config.toml
n_layer = 12
d_model = 192
head_dim = 64
vocab_size = 4096
norm_place = "pre"
tie_embeddings = false
init_std_qkv = 0.0269
init_std_up = 0.0269
lr = 0.00199
beta2 = 0.98
lr_head = 0.00816
schedule = "wsd"
decay_fraction = 1.0
decay_shape = "pow"
steps = 3736
MLP neurons of a small language model. Each row is named by its layer, matrix (down: output weights) and neuron, and shows model dimensions 0-191. Each number is 128 + 32 x the weight over its row's rms, rounded and kept within 0 to 255. Numbers have three digits each.
A block is one neuron, or neurons of one layer that tend to fire together. After each block is what it responds to, as a language model described it from the Wikipedia text at the highest values.

L3.down672:077114149170138131121115089101090108125175089193141130102143127128185133153087109151124131132121177136130141128134091122205073125101137106142063102102072134176076198149153111144092114057112126100158110186094111123125179106212177092123134089090072167143166199155146139153117148092135125131108182104203114156111139152121070123123124202104174182147124124075117117143155079055130108166085091146140190145151128159166106100139115145104159111183090088120138100171130179162117137158154103153184099096140147127163106165081132138123121139104113125131082123112125147131080122100115086095
Responds to: Mostly "place" (census-designated place, 19th place, in place) plus "state", Texas, California, and final pieces of place names or names (Tu-ira, Kw-ara, Franc-isco, Silv-io); also scattered word endings like l-one, rat-io.

L7.down74:163123112136087166147173075114211060114173160120119154116128170077149217100115108094109084140133112121187114142083094124125153165130122180141082122090116133127125125117083116148118180115109189206106084138151107170124089136078102131154092111088139127140114159164168160112162163154131141127081179098127112165125068094134125123101104104108080156139109067105117171105192112169107147142129141118128128157130109187135056117157120126153121136151077123074206043114147109128123141104095150108116083122123121121136154136090218136165111131136138193168058120157117160101121118175144150149
L7.down174:070156162081165146151116130112130160093144115166139116136088195173141149116160123185120134139151137069128140120137072089109149112150109091117160063134179162194072129153119146052095098181138117134125116127139092146174118102159170100132091174142124158128114061094106122117110147134123053160169150203118105112130157124114076106159090129121148110147152160219175063132112097126138136179158161111142115125132084185118115112128110100127101119082088114098109178140146157137106161128126063131077169116176163184190119136170126097171123082117175118086067090092140102123064093117127145108
L7.down484:131142141122116110114076137157104071112145116135068127133063171093152168156162135131126072097116176158122187145081092123118102120135082129132180159138092148170128159181170143062140086108063093099135148142150147125041132142122074102107089191101107133113115133145112115113160094115129130133185119171147131060133065135170089182183106176130087165109102124110147103160145107135068089159164167135101188163133157141115151109123141090134151130109167137093150141130194145150139073131089106149152202081148110121135134074139171064163096084128179133142105164073102090180151096139141153157
L7.down529:112168165098210179145107099160107142053151106101132151175128148108107095151123104173122174083142105097146163107088134112071157142160070111119146173133128129149117170127159165066106110108104139069146080115139104146068054125118102101162139184107083101154123166114116108108129098118189098085110129143127143131107167112094135145144143124189104083174123101110199116111155154107069147102160127145125119154143149080125137116169137122144170075116142137077132065088201091107147081110082137168136149139194129139116165122073132173148147075150166135158089193131152133160107113107217136163
Responds to: Colons joining a name or lead-in to what follows, as in subtitle colons (Rocky IV: Rocky vs Drago), quotation-introducing colons (said: "…"), and list colons (Motto: …); also weakly on "as" and word continuations.

L3.down480:165174162127149116184202162172039115096118136131161127124095135115070131129085131112099132105115112160156105117171135120201148100065134117134124188147127127118160129114132098131140098112126149090165124121132110174130125136065088144122121169096186067178129097193083143118116132140113075118124105130119089089144072181140102124178155176175131107109141098072167081093132143152139130145168181179186091135138089142131092119122147084103122095147111111108101112144180179171112051143082116138196151157097105108160119127165219176120136085119166069150088104133141131157114097106080143132
Responds to: The last digit of a four-digit year after its first three digits, typically after "in", e.g. 195|2, 201|6, 199|0; also other small numbers.

L7.down185:127177117168086115150099145047137124076141175123119120208120102138077152139124134163121157159147084080136142139137146149164112112141155190157166087142103099145198059190151156091162140097100071106165164096157111077118150136145096140133132102148099077109115087155145124131109127134118127106207156110117132168043129065125091156112086154141157153139158134050093098176132115131129137129139089129145137137072182044142117107062150082166181167165133143065034137158105103130152146090136084108133171156140117138129134099128110142127145104153163143082135184144142144149125102142141121126
L7.down194:119140102175193134152159171132126122055183111157146095135100212133155139100118105102111145158125119138173125130153150183124139160113116149173138147142105174188097113161112079133138178044115099114116141156152108132150142153111087134098124139039071119147085107151149154113125084165145114103118171088090168152109041121181162116086121140127089127109112139033147165140114157155157144101088166095161127110143054113119111142094125149194093084146129134088120128099080197120142126146174103067144137157124143092133137167132135114124114113187102114084210128159112075094131148151146144079
L7.down451:160109113128148173063149157099140089141165164171141163121128058060175136134116110132103150127118105120130167124131117168147075115103141159125063160131146124176145133134132144110086143173140137126117156091154166123145125114130191122130101056067079134084120103130119085130153132203043139143118103120114156135058148134118152105077123123114188160174140166194136137145105119129134165119100101105128108079152055143179095120120104150120142066207128068092138123116183132147084155115143130125083170096135078126069147148099136171152148094194076180156156148116171082106132110127174173088
L7.down625:121116060107138113170106152100153128086129194138111109193154088131089071120090131093131155162152101143117098184075199160090132154137154092114159054115124060148126060153138071132101158159108105122146123076139142167200121132120169145144164092128161130081068104116113160128152094186150116171121180090145145172102123087141113092117124139155165183107147124186113066209140149171138167066171149160094111161104105086154119162106174130139142065096178168166092113127134118142143108159129144123166135140094117150166129130138157111121154093148116104128128106142080090123137181114075115068
Responds to: Words or word pieces giving a person's rank, role or order before a title or noun in biographies, e.g. leading, chief, founding, first, 12th.

L7.down330:161128136077128148124134080104087094114126162152197167137092165118129087150152159199206056109032091140139109142148139118162147127106104177121094163061144139115111079134150168105150118071095082103101194114141154110102128178105131103107123143119136172057110167118100105128153075101124141141097097112120060171120107113092175170134135130158082099159104137141081159147140096151133139123162131084150130118173183151171145117165190086111152092153166100155111083129106113136131109147115133122116125136141188131116157150149103207176106035167181155159141184136100138158096128121144108120
L7.down515:158105062151088122129084088137185118143122111146148126136090141111100113170172091189144091205137108095132110169078143072212155137113089142180169168112093132171174113135063152153096098131111077130111150156155173130130126142178118140097124181115077099149136116143125095109138085150088093149125100117105148141122107107140142148120116142127180083107180141171113140113106137127159074128097130123169109135081166140172075115150125098182154114147114120135084152143167155172100098191190124082104093103176094130065128179026172146189102143102171062158126126101115135127145087105136105106
L7.down551:115116086152102141149117156067126129103118169089159072151112134156095101135126140123097083180113084118161169118156155126105161157191076115215121070116165148126182095111132157158095138099112113116086083135174192108090157158158122097108096131123089095072109077117130141104122134124131138151134187128106119150115099140138149170112128171128143094136192150150133153143149186146147097131114156184128107147143108120169196106152172120161121070138131135145062090176131174111088097162106095069063108088164138203080160136110168155103102171123082068133134181119059140129107132131204104108
L7.down629:101151111149109072133135183124133143137083092198127115144142119142157078133127123173113126162080132127113147118122158069121089083104143119069180119125203104148185149075139130138125094156138182131019120096056159139100145126123125094182149178167178164120177157111156141153097110135095136168170153103151141143131169136106098134120050138166105114122146110153131095087130148122121149122176123150121126144151200110122063152182135079144120132116106096085144159156096117127172132106186094123106119072067113073104150158053111144130184116142101077165133131076161109094170086132140071114
Responds to: The last digit of a four-digit year split as "201"+"2", in dates, seasons like 2012–13, events like the 1992 Olympics.

L7.down426:125097065099102152113181122096231127082129142128149146130176156084127105103153127168094128154133151135116166111165165122154090112144089116120126194177149143173104110103167164115104090106103087140135186123112090108067082125190150141122137109168153141172125067111180101077054132143131179144115181123115113139108077098150149138135161133165157106072153115130143092104131142051092158133119110108085177062170124131092167154056180111093113214144103135130164124123096139049122112116112139185173117071123153131147118103120102160135143141136122119109175081148170108111162158104112146169
L7.down477:165190127094114113080137133130159128074153103146134175120112053137099104175144143174171120105122106128112146178100121073182160121125077136158135149130199110107066185115101143185143155143174079097144167130148069091148160159122126162122134159090125115136129187171103148202112155089164061125146138145156179210148094083138112164123151081140098162084064084118052158173082106065111135126120150148118107145145141168085129151110167148099101107120116138129102100146100118102148145166117136124099105096174104125147119151156119122075127092092098081148120084213128126074126139148168132164
L7.down630:124177089102134069156138068130224107149124138150115188123144172144137122148128107119094136115124125097100149149156071077148103132146122107163051089148126155172073156156173093148122122116164140171116182118134070134105097177169116107127098137139137130125151141146167126121122165077154158179089121180132108112112155137161127111118072176134127112165099135101099167127204115135130160092121092114122092100145090177121162150086085107010108072174083163142122107140118147184072163115150106131170107115165113107080156096216105110143132092143103142155188095176161091127127116104127111087
L7.down655:156100139126148146145125131191164062086155109106115130125104173156126163177092157165105144094090086071093133137063151130117127130085131198171118121106229162080110095141142113066159137047129115131115081146134062176136096154123151125142156130101107171088132193090089167189120122178062169118063087101153154122149127092108147125097159129150151083141116173164137046148100138090169128127132149124101149113141115202108129133099124142130123155111084134149088123101138129121122143132109141119133101071134184170129190163089049149139129114170146100116169167147140105108137127175127164157
Responds to: Fires on the opening "Gu"/"u" piece of split words and names, such as Gu-ard, Gu-ide, Gu-illaume, Jean-G-u-y, and weakly on other mid-word fragments (St-ru-cture, Bl-ue).

L4.down330:151140159105120138062097120138099137164035166124117144161110116107149089183081150125077124136181120144121082117111130124095192071180105174102113122078140153133126072114089122147135125148098132114157113100125130069132143101123135069184141111158161141104147124103125111131060062159165105128138088199125129156118142166107198170116139083124172141130175142174170147123176118130074165141078114074188141124167060061130149090105129117139124206142178108187146136129133156141116090127138111121097156112184108107102108049180104119147164108161132089143188151135099151160131128127150110083
L4.down444:138157118149104103129161092127191146142090124113076091099128112118146093151124127143112078157189081113112139117110167173099173125093106152117114108134116120087088166088126138152110093170193122141154073191129145100166134054119119147182097133112169139163119183169188102158090127105092094093086169065109140117165163085202099156150102102117170152139127128103052103117121134152165147117207109083069131091108130108156089111164140117138121182130105131160149071176083124153099174158086076134159074083120144157080098117185179162121099172182133120115152093154147151109126112152107158155
L4.down578:163144102153106124104148043113108190149134136177134100123187151150105096124157092114092147152056159155151089145113166094164104139127138131150103202148145115127141113183125093120109182103113071149165160110136124178136167150126142125133142160152134128187119092149111119109086037126090065135094047151079164145088098138159103044066139158124144161191124136095100173077105133125142114118134123142074107085109092125137154167173146115116146167128130151131132179087093137119143072125148121083114153110079115178143181091091139133105122138149088144179105208141157122189152151086153136158
L4.down724:160159131147168128114151103108163155131115065073140153133116124123142112139119141203113101137094136136131168174042051132107165123114108073066150133118150157161118085124130100165137093179139082110173127173124117119116083174123107180126124085113094093136139223180181107119150135178117104113106096150122129088128148077114141161098115146104161147080118105105133128131139120155135102109161162116135160109108098070109141138109123123114184225098139102141009029136149186167107184124165082116144161111183153115057149131138128126149131164109135146147112153116143167117111132116148114090
Responds to: Final digit of four-digit years and the comma or period after dates; also forms of take such as takes, took, taking (as in "take place").

L4.down359:157130117135118185116181072117125155165106142118157124174128174103186151118111167125110158165122127185120070145081077136109133147141140159115104155144124113175133143156125140127128220067112168158144173108104111085120133130138117124088142170159203071199142091096055171135091075113092125099069051127150121172162190106115174108171113078141149109128113136104112204151135141159116117085157150114133151100143120089150116147179151120130120137096108092087145135086091055111181146123138110139098123100138127069161098114105186173139083123157123087102176134086153089148182099116125091100
L4.down463:140164072099152173187115110129132122087156121101145104139134159098146118165085182121138168091142140114114095201170116157232177133101111166155140118105144133120164116123089112170123134132115107144126162140109086131085170179150125116092092107107115147125158156126159152064122152142165157139078096099114089134108150071205136137191112108125148128070107086154146154138133097104082049082132126177110113132141157125072154090160136096103203107106160150104144132148052178161172088135105165160114130093049110137128110126164160081096117089137105107079086167151150086156134063108149163106
L4.down469:133124118143107125112130078105096156168123165194110131092148147108155119153074139119180078174154069142100144122105072212171124152134142074131154169105132104122097135223116127086109173144047135132156153116072145157160148116114139071156177133099136057097080101157175079103129171177112126167106149116085076100145123151109111094131144161114107121062169121082147115101183152109159130162161128078165104140114111091141162078115141086130159154164165162106180137131171169159122125161179122161185119122114102140151073170134135146132134101081138145068120147096168114099100101080127081104
L4.down593:161129119131104146155182114168155131131122162108140189065162105140155091066130115153077163117120163147166103158102127142107108093132122119227069119058110131149144087179113094111118158140062106131166111096081087143108159071123158124136141181121145098109168145137141158143103165114168134138120129176162104137095172135145090146149183129142133132137170158148090129126092109163099083136085182102097101057214146088132103163127169166133058124167163132078153084111151110156171064142117123116147177107155128129105082116082133205069098124186094148103112097164136072113120116128116138094
Responds to: The word station in rail, power and broadcast contexts, plus nouns like office, prison, career, and second word-pieces after a lone initial letter (j-ob, R-ock, T-ob).

L3.down619:110159113132189156111172187090151150104115105116140182134129107091086162149141143112102140119114137164146114146173117139136154183094129073160093178064100163104114119136117129111117155123163130110142097133161123167130110150124077126134093167134157112113128108113141113116117163087142114148111142116058087186132169153174092165122140125139132133105152093177131101151136135204089109135138040155165127095158143139098157171124151158126156091118124187151000128122104096113143116094145061119128114121107153125096115082129103147097167180115097131170159183100098089179092054180044103143
Responds to: Fires most on a hyphenated capital A starting the second part of Arabic or Central Asian names (al-Atrash, Jalal-Abad); weaker on the article a and initial A in acronyms and words.

L4.down260:161162134099108130152165172138156092132115095164136183097083146128079174155208148130150178161143106100142135110140120138146233139129124117157128151124105110104096146135146144156212129198109131098116124102136144058130130125085066126103085211106143183185129075101124103155118180143117151057126136119148085108126095109138148133116081105113112151140148097148055139121128099173131117150092074151140073167137164167182097104065135137100146152135110068150124129208144111139159170157137153103086180141118131146132134070081140036081116120133096113124078122122110143116145110139108139093
L4.down292:121168124119161153144108199106117114097107088128181135107165089105108143166187156120082134141133122091185147101113144127086132110134113138136159165141130151161127117136160155094149214142133131149166139171180078136111128157119106106070145135154109138120122145140130118181093126079189164200149087112116094172133138136126112139095141211104147115149152128126135134159158115165100112112139089172111142102113149127117078203094121105137159022168142139105002130189088061142141085070110081103130163070140130145104145089159169134111077115112149107150126105116064144159133107115079107160
L4.down366:156135182137117115129136140106124154064142080145110147123085100095119107127138127168128126108194072131094162098166253132143176136090125104144094146123123113202158143095147098178146147102131133120118139161158124092083097190158100063108095111102137156107147142138113101132097180141131140160212114184133147157147115116142149112088117122169120074098025102149095136129110104135065079107082135118119152144101124108108073112132137163097126129136095145127057112105139075141102166202159134140117142094144146122116147121156128052136142140153131122156183168181109129125141193093086203104
L4.down394:124144137128216155108140201078119085105164060144157156126123100098091145152181114108127121161154135078095159117137152169109128105134129098133149170105100176177122142152134183113130237126153130147156110148113091129133101140151141120139112106151102102140097107111110167157101106084114108200146098147173093154160153103098087130109171197143120128111133128106161133160178140186097131127082117195109154120114131079108081187079155139113160037141127164091038136149149066136132094106100107120140179081159109099136100107139155129119127128119114083090157127164045138184103153091090136141
Responds to: The article "a" after verbs or prepositions (is a, as a, for a), plus inner pieces of table and heading words (Q-ual-ified, K-rist-ian).

L3.down739:138111163115147117104073092120108158141142114125113181115152106113119162182106044124206035130146111078177138133129177124131169148071137153134132131159076094155062099118147156172166137118127154132126122140128096103138144101120163142102126127098126150151110132088182161200165116126114081108118150134140101137145118121187112137172137050154082151144082128160137114134084112146117152186082136068224128093138118114138084094138118215070179119136110096140126232158130109148068131087104163172112110112136152119064111094111103167107140109128106138172122149157146140124103091108127157085
Responds to: Political nouns like state, office and Party in biographies and infoboxes, plus word-final pieces such as -ate, -ates, -ice (Vicariate, invertebrates, Police).

L7.down132:134144076137089131120100145104090099145110150156111155145140134146148092137178149148116113151129104094103100090105111151134109147145129121141156022118084195086117206176089085138161111131127138111161162136105083235148171105113143150158121120066134116136134107167125148121093112098145133132161133127179175117128084155134102149153073112097133093182083086142187154153149162071151112100079121144197114119119097074106145128142135084168074167171161178179178129101165128122083077129153151105084106147100186103123158141126142096111077077180173149136084103108150157156174136090067119124
L7.down298:091105111127159148108138085123196188100117117107055157120101072149178151162156119111114147135141129126130155078175157131107156098110155154112092078084159124113144102099183107090081094097153076136172140170089128110095180124110085158121133136133090143154154153109147080205116140165163184121125096151172141187107116129126100118091114162121099132150070125133167127120146149152099131136130053120132143134072133093122065109184127187132163179183109164039028114154149123128164102085141108149073101112128121113148127115108116121163115137076122128203086182113123137108181141145158123176
L7.down497:107114101112128123127048192093113149107093072147087086151137123152109155130139062148178150130112131126127141149142136179181094158095174089117171114187112188153179108113072145071085092064151163115107151175121119150191107131122177169148160134066086125141161093155126073128146112136089156053147166100058165104149122086169148093144132133095174138077125097194119084155120129127125086178114131115080176135096151165134135107127136165121081138119169133130190108097101165181151132105109087143137195139097173195177148095139114078153140116121147131110123124174099106127100121160131138112
L7.down666:138182160082076149120106124160098157195197170115123146140172144144138143170050167166083116123115156165146105101190124180112120125057159121156135099147076098096152129106078107084176043124162113117167126175124103114096150135150128121146107111103124131129154128169138120105164170097129188110118134111087139087144139146094059086105107152151118166118106159121184099108156115120096168128114088116150076121156130235108141105139118172114103059164098074096166129109109145080140129123128108093146150190135106087115116075083159173118115145118117214109144157129122083181125123169123098115
Responds to: The token " a", mostly as an article after prepositions, verbs or commas (has a, on a), also opening split words like apostles, averages.

L4.down206:120125169142157154071110152149173130112113113146117146156125105070154053124131107142159159170135103131168135088179112147122075147136156059128124126123098105122095083082128136172192132222173133101196148177113142085041142121129092176140153188124172125156080121153169140156074109093073141114150077139138116126156101120126121077119129144188120110147110085189080091060094102145155158090139114104198123104100125126183122162111102147140102155130153127110043128134118069164095138119120127137108106215105100157111124124105087113148150152169107114152156143148094136176131091091101135098
L4.down493:132124165133157113155071102131148139126097045116148098101159145113135163135153128143150165123194108060079122129074169150100128137144155088095096140151131062102106119125108133148173153153099137130232164189139126176118133191132079149111138108117129155138075110083173160126127124099094110086125102165145076119138087096135171147158114140138142084133136134146110122066145121169107165120135125124225080128128068098186102185134128157089150076125102151130058159131146167154116147140102115108144087138099112098072160077140100158157096154101126160163087169162118142213132151079086178110
L4.down514:168067166154149086105099135141151155129160178126085064146107139120139116131166127124117109151092088151098186127156157225180082080048145098137114108148071135169090123120180110114077145111098094122163089116121108131128193165096160146147086133160109081183143108107099157147147135108151134073118167143092104119118094144143159120117096172166196133136112118145158148108082139156143114136177114050095172177110165097097108116108088116132155066132165173109122052183129059173138146115130079111169144101133162167148105138111137161088118102153167083131129181103145088187140118113156130135
L4.down630:164123168076108143137122124087162134125061117109146121139158172126143081118167139138113179116136117071138054135071171169096152201152191131187128144134146118121138110106119127113058124089136133093181127136137133106143081105177108162181169159144168078155167150099176100149134164060090092096097162178155103117086104088128147166119145049089150128145160152164076077107093145139116119097181134096155091135122123132147118078131084101126153112101179102112067176170163138147111114111085098115117123155150079161115177149123082130145126171126146045115160147134068147188117128145159130084
Responds to: Second word pieces following a short opening fragment, like c+ar in carbone/carry, Dioc+ese, manag+ement, plus institutional nouns after "the" (University, Parliament).

L3.down176:158124197098143173077078147100133167125067163180103149135118117071089086152126095097158092161142117085117127103134095178154113107088140125123131103138141094055117137102104137165185200115124139230197153187115157215086215121151139110118178152148106099140104115154150101171141097142171127070133085114151119170155102124139125127141127130134104109111104135144133141194114151133109164097120096079160116062108129141166142167067146122121133152128180084123084092105148065122067176137123177083122115131127103108122147107073162120142100140116102115121168107153090179136140101098150159132
Responds to: Capitalized head nouns of institution or office names, often after "the", such as Council, School, Bank, University, Board, Congress; sometimes word-initial fragments like Profess, fund.

L4.down20:127160145108168105027096142159116120095171157213138123162099167146167091142123116077135090122138175108174162157145091151129092142119114113171147138132160161151163110171101088106132117077080154176177087176186139147126129141142139167091106098160056186180094115148115155154084132131131106089130153081122160108121085150150092149123092048142128163076088099132164112132151141102122117163162151161117136124127140097077128126165128060096058118132150139106136089104161124148140086118152127136112075104113109176156114140154143138108212101106143112144137141105143053174111074153220128118
L4.down192:128143150100224102097134102188146147091171098115077073093111118117126150115100077138114140098092147142160141166120143136151098123147116143117161143118132120128166190120142134131080111046082145143122081166245126125091118095163102073110087124101123149090137148106156102108118123151159091160106179116143143205097100151155135126121085077118115163147142062145135085150172190151142088144189107148135102105175120132133124097116096123085147135123153131148032127205160089108143129137109122070145178125109092131089086111159104168151183095137153165144169134176116091137113114100186142148
L4.down350:070134120089195135094095137133158164111153090146100143186122142150164112130138134166133175143111160190105138147101165139114144171085159110086128122135147131124089126068105134118212084096167128084197163148168127161162074162151089162110134148135107159134102104075126140104097063159131107155148031111123152165101163106100110147127085131147103138141120122151165067147132143158097134123032134168128109102129146074101110161132126183097107134115157143105048128203127094075181115113082104138137173111174091075096157097133153140199086089085151122150123145132133131166119140174157149139
L4.down498:104115143097136118039117138120080160175087134117139121159086133130184106194179140098182145141128161116134048175148174197096167081146121147134147163105106115068131094126153147071118125059102081125148096170155109099132109108111164128088139129105134143145148084119155178222110153121142102120127174137078163100166179163156113164132155116052106114146086114137138143151098179179144124149179133122138102123143122129160154158114087136120172149093183140139194083064134103079124088116145099119137139179172118076086109098157122124148080135118123120141165084093066123165119118097128153081
Responds to: Colons and hyphens joining two parts of a name or title, as in Cyberpunk: Edgerunners, The Transformers: The Movie, pro-choice, and in Label: and Thesis: fields.

L3.down639:142133116161149153088075126125150165150131097164061121121160163134089091078150147108116110109122125143073124150138097152175144115134155120103168145128095097077145113159182147148167126147133143130173081115134115145122096102216132106105148114169122097147121104112168143104040102143122124079196071119153083170167148142158133124099107173148106140155166218110117089133152132171107194146168147170159143125190109130136108145152115137108119112145120132098000153133142061117127121146083088154101058119107133119132072172083117175132109090137179081094144127116106135112174149119113125108
Responds to: Common nouns ending a noun phrase, mostly after the, in, of or his, naming life, places or people: life, village, region, wife. Also nationality words such as Russian and Greek.

L7.down63:130161146139139084104141140127173139115111117128135179143101123102176122096068152100118110210157122108081183094111102137119125140170097167134115206192110105108080135079154080122107131181161133142179111151101130124139151151156162145157133120158141114146086150142135108131110123121051127062162136124087130106155105172170095153128132129189153145119160120161125108056153104130142156162116093134147127138067111091118118129090173158110141096125156118087010210043162123109124114104092070130058103146170164163089156135089087123164133136119116168152123068124126173141124183075110148112
L7.down430:081141160068111127129151169086164080135105139161097186161120135124131094094090158132098122158125146103138144090157146099123147149153118081054115187149134157117153159069149128141146107199144132152108110120152158135079096119162125188089159153151121107161106109115122129137072135144134114095102092178112148115165107185168131106106157128108134152139130103185103167067134109145107186210128088053200144154106135104111096096169199125093146073143136132047081209127121157165134170130127099125108121139109092063096143137084063122181112135137196083125131091132144126154148162097108150098
L7.down542:161073160136084125111146127112139112108141136082121139151129109144119117131102210135123176153128098170125126189018144123103102115098148154127139177181134111164140151077114069078150153140102091135183037150108151112105121132133146148100136114184141143146102105141125132137133131076116124123078120206151139137112113109142122100102197163096113138156071139168146081112074127067108171118088148111111221111128119114104096115102112089116103096117147135131105101145118089140174176172099140125123110095119148093192165147117143154165183121173193150091197127092121092143146190170107059158
L7.down641:098091140091076165103104192116138116166156123100079212130172137122173192152105131103082135105142141116161151165150169111133138114148111115199107149171150113074132114164152163180081097113118066165099129128144133095151165107156162087164067213071159109110127144067109153142171131082110119091157100173132132113125149107137101105130107141144162111143106157120143135130106111124121160147128093063149153127096153170120137081125070090164102090101151141095118124186134141100093145182115102132099118098123176098036171124105175179171186172141161150142120062111143148102192095142113109089
Responds to: Final word-piece suffixes (-ing, -ment, -ation, -y) that complete nouns naming industries or activities, e.g. banking, manufacturing, accountancy, often before commas or "and".

L4.down90:156121117103114149127096074190145125131115149084119127126107130113070149159068117140109132130078109120086141148146123141132176112118183090169061141136129081114121138133059088158123113165128185177129175150121194166145160084146108081130118086141093114107088158163140129122149131103166134164132145124154085147142153145164156144159161088085183190158166183110090122135164115133143136104104096078101142160095120183159144121178145142175197110123093131149066114144126087054172061194092101141064118115163062137111151100131195128118126188079152092139174126154131065120110102111104101161
L4.down202:143118118109122138148131102127112078172103189185179121139114159139116109144116101148092132119106155147159147109133130142082137096094080100113072128144100148149075132134173203180133108118125075090126146184088165101111156120107072187135072176125183135175177163070122109129077148192106145101110129172114090110070110141154095143041126074175109160102140141142162158103172131058110167105120100117112102108198094139123121181156089143134146154171180048170150180136130069098129125119099138142152129087091139066107164113095124149098140126198129154147142093109093160094127106116138149149
L4.down374:171150153103117089114100136139153147099099120115150089128085094120088126114115118167141134068180106099116146149131124120127147153031120164085147103128172145116183155083107149128147122142127049095141117107067129130143142177133123072123096087181135171130158117115151154120154178148157171084153114126045144160154131052136122119117119100077159113192208155139133147101143141145094118161158117108089128112167160111141090142084189115110110224151081185140159131149091193097167194154161124120097126150104138126109139211092124132132055123180117121098120115158090129111076107121161088148
L4.down661:129176154129186180109129169112097127128130037138113217153132159078111082134091095097119195083079187088134113102162190141095107128150092113073102146126140140181139126151194117099091139069112093131151112163141053138123120160125131146169140114160146159117137134174105086139131135139135131028061081170170111130106141121141125153101159124138145146148149111105067148104112139185116136121135139129091133102090193130085123162142144092092161107108120148147215124162148146114069066125181126105118152136095160134137160113162132080087112155103108165141162116091097140171120097121177089143
Responds to: Second word-piece of a name split after a capital first letter, especially J or K, e.g. J-ama(ica), K-ow(alczyk), J-ake.

L4.down59:151145132114153134147132118210103148128134081158151177117110196122170132077136198195175095088071162096123064106136179028127134066072129155126137091152150101161118172124101105089085133176181080160161117141115078167082171121161096123132101133099079147215112127160098159159134148083147121127131137099146146107125096120132100131145162125105075100177164083067152119131094065159136125150144158130121100124092175084086116065135104166106179104161133130108138136097096154127132172142161154131194092125061115150120087145127098121075124122155124155124129161125133125148085117153099140121
L4.down137:135132105190149134162128114151133099135137139183080145107106091060114156173139160135150057174148074138149193139140124082157168075146144178207111083131151126101100125102194091090177077096146133117150135165104141102104146091135139137045142122121126125184129169093103105151092097170126098144108120115182142141134126156128108124118155108191126076110117112115123107179081137133112062121080143056143167133177152112176122142186150144108067045160097147107096130134179162189129133129148116152151121104089074101127093110091069147104126153133077145117134175128157151170101103175103114100
L4.down148:101098076075177101149084064108106118104148131094150113111118118095127138105122122151087124158138101131170190124081163156193106063176105115148096067149078183143172194135154158120167199144063151125122157149171090137087156092128150177149135169089135169178175113064088161090105108155082158122156087131133144127169131103104073148149174122153165181131138115160103146094150128059113121159088165130196131156121143118161149031095093116154107106141123080121123102089175140141126122145146164073097141118112098119115142147109083112119178156153134132098139135127182131067101108128142141160
L4.down270:111082211138121187081086146079119067093082188116133096175095164089124162191126102152120132124134047141167165079096167126175156072142172161131099149147126109194065136168100159165107097153112144089082171110138144115149124144174112128104152140131124132168147130090089091165175067157144065158113117141148127202131145092142122073114185100163133145123120127169089114188099114118132102106122078080135112115160162072079094147153120137137136130153150103141135172140111118123170166131115159126116127100067135185123122172154105150074121145120119115125147114131131168148082115201067116098
Responds to: Second word piece that completes a word split after its first letter or short start, strongest for "ice" in V|ice (Vice President); also J|oint, G|ius|eppe, adv|ice.